Weights of a small GPT-style language model, trained from scratch on English Wikipedia.
Size: 13 layers, width 192, 3 heads of 64, vocabulary 2048, 6.55M parameters.
MLP neurons of a small language model. Each row is named by its layer, matrix (up: input weights) and neuron, and shows model dimensions 48-143. Each number is 50 + 15 x the weight over its row's rms, rounded and kept within 0 to 99.
After each neuron's rows, "fires in" lists the words (lower case) most often at its 100 highest values on Wikipedia text that the model never trained on.

L2.up68:61 62 47 53 83 61 59 15 40 51 45 26 63 51 58 28 38 52 40 31 31 70 42 63 63 40 49 47 36 51 44 64 60 25 44 37 37 59 16 35 63 32 67 70 83 78 60 36 42 49 66 61 71 32 56 53 36 57 35 76 50 58 64 56 59 49 38 70 58 27 34 05 76 69 41 31 30 35 47 47 48 39 72 45 52 61 21 52 70 56 45 60 67 48 41 44
fires in: "between", "with", "around", "under", "cover"

L2.up622:31 42 38 68 52 50 60 54 65 42 32 45 60 35 46 61 18 62 49 30 38 69 36 61 59 52 33 47 60 60 15 51 33 81 41 47 67 86 56 70 60 41 44 58 73 24 33 40 57 48 77 45 65 65 60 40 50 57 49 50 73 40 63 65 43 26 40 41 38 55 50 45 27 65 21 47 38 50 28 56 60 60 30 49 54 42 53 48 44 57 54 40 41 21 37 39
fires in: "august", "november", "must", "october", "december", "january"

L4.up236:49 54 44 84 73 20 53 56 47 65 65 58 61 50 52 53 53 60 23 37 55 68 44 73 22 67 41 42 44 64 49 34 66 52 22 45 48 43 49 40 39 43 43 45 36 54 60 40 46 52 10 67 53 45 61 44 69 54 48 17 67 67 31 50 16 71 62 25 54 67 62 61 38 48 56 48 57 41 60 73 69 60 72 43 35 34 23 81 81 35 63 54 65 51 50 46
fires in: "when", "although", "together", "gallery"

L2.up242:59 48 73 54 70 51 51 26 48 59 50 69 30 25 64 34 59 23 37 45 68 66 43 47 40 37 13 36 25 63 51 70 30 56 86 56 61 33 48 43 45 42 52 50 63 41 39 50 75 40 55 54 32 51 63 15 41 38 50 72 52 56 57 22 18 47 33 87 57 41 50 25 25 51 39 33 46 35 50 48 59 49 54 41 50 36 41 28 89 42 57 49 41 77 25 40
fires in: "was", "were", "institute", "came", "constitutional"

L2.up0:65 33 57 67 67 38 35 28 26 39 41 71 56 57 35 29 50 53 49 34 49 70 18 62 44 49 45 29 53 44 71 63 45 63 32 46 70 73 40 54 47 87 66 72 59 78 54 55 57 55 41 51 45 60 68 73 44 45 59 71 68 60 45 51 24 09 54 47 43 52 62 20 81 16 34 36 33 28 43 31 54 64 43 52 37 55 27 59 29 53 59 42 34 39 38 80
fires in: "long", "short", "near", "host", "longer"

L4.up432:59 67 46 52 47 65 43 40 42 64 41 49 33 59 50 41 39 36 47 43 34 48 56 55 39 85 38 08 35 38 59 49 47 48 49 48 71 38 48 31 50 71 49 53 42 60 32 42 50 60 41 11 69 42 56 41 33 46 66 24 62 50 52 34 49 43 83 67 48 55 40 67 64 34 50 38 24 82 82 38 65 52 37 38 35 43 52 42 78 37 61 42 69 38 47 38
fires in: "under", "vice", "olympic", "extorquens", "sánchez"

L10.up151:65 50 75 75 62 33 57 44 57 32 46 47 75 59 73 32 38 46 65 57 70 76 37 33 31 36 42 58 38 46 43 48 36 57 17 54 56 72 49 45 53 31 68 30 55 55 43 77 40 34 51 28 54 47 39 68 64 43 72 72 41 80 59 58 64 45 39 63 73 56 58 75 21 62 34 56 46 39 47 40 52 23 37 55 30 39 43 52 51 47 77 42 61 53 44 64
fires in: "the", "genus", "also", "location", "these", "chinese"

L3.up376:37 49 36 58 40 57 71 57 48 51 52 43 38 58 68 39 44 69 36 40 46 32 28 62 50 39 67 46 34 35 45 61 51 66 58 56 23 48 57 31 69 54 38 66 51 70 46 51 64 66 46 66 34 58 75 60 63 34 78 53 75 54 23 57 54 53 41 80 58 46 56 11 57 66 46 50 57 43 79 51 66 36 12 36 49 66 33 53 36 27 49 59 74 52 37 66
fires in: "language", "languages", "micrurus", "surrounding", "come"

L8.up67:30 50 41 44 55 65 71 35 38 68 51 42 66 69 59 34 28 34 52 35 43 53 56 44 41 41 40 17 50 63 42 58 55 54 64 57 73 71 66 71 36 43 58 74 65 34 34 59 46 45 53 42 60 64 37 38 61 20 45 71 58 27 58 62 79 58 56 67 38 70 64 55 50 30 54 62 39 39 71 59 58 48 56 37 30 13 61 56 21 82 64 36 94 61 66 76
fires in: "1", "1st"

L2.up301:25 50 72 55 75 48 71 30 54 42 30 63 53 60 51 15 41 52 73 28 63 58 40 41 41 38 47 20 24 74 32 53 27 27 54 51 51 49 60 46 50 77 33 39 42 33 33 46 36 38 51 71 50 53 79 65 53 61 62 51 56 63 73 60 62 32 56 34 52 55 35 56 64 53 44 32 37 51 57 81 58 39 73 49 48 43 48 26 69 63 55 53 30 60 53 34
fires in: "the", "qualification", "fighter"

L2.up4:54 45 49 50 71 62 62 32 56 53 45 33 12 62 33 46 37 39 40 38 47 48 44 57 36 51 68 75 26 59 64 43 69 49 37 71 67 47 29 89 31 40 52 51 46 38 45 48 25 54 80 54 48 42 69 53 39 38 47 46 58 47 53 56 40 48 80 46 38 62 31 40 37 53 42 61 54 58 39 58 38 31 53 47 53 14 44 57 48 50 95 65 49 61 39 54
fires in: "36", "women", "men", "35", "45", "46"

L10.up617:42 24 75 70 56 58 38 56 38 68 53 52 76 62 51 50 71 38 61 56 63 72 37 44 40 42 57 44 35 51 41 51 47 54 37 21 65 54 60 57 57 51 63 52 44 56 66 41 32 79 63 24 45 58 50 40 36 43 54 57 50 55 65 90 23 74 09 64 54 52 60 43 54 70 24 37 45 48 54 40 52 57 45 22 71 52 48 35 43 52 47 67 37 50 61 61
fires in: "were", "was", "are", "l"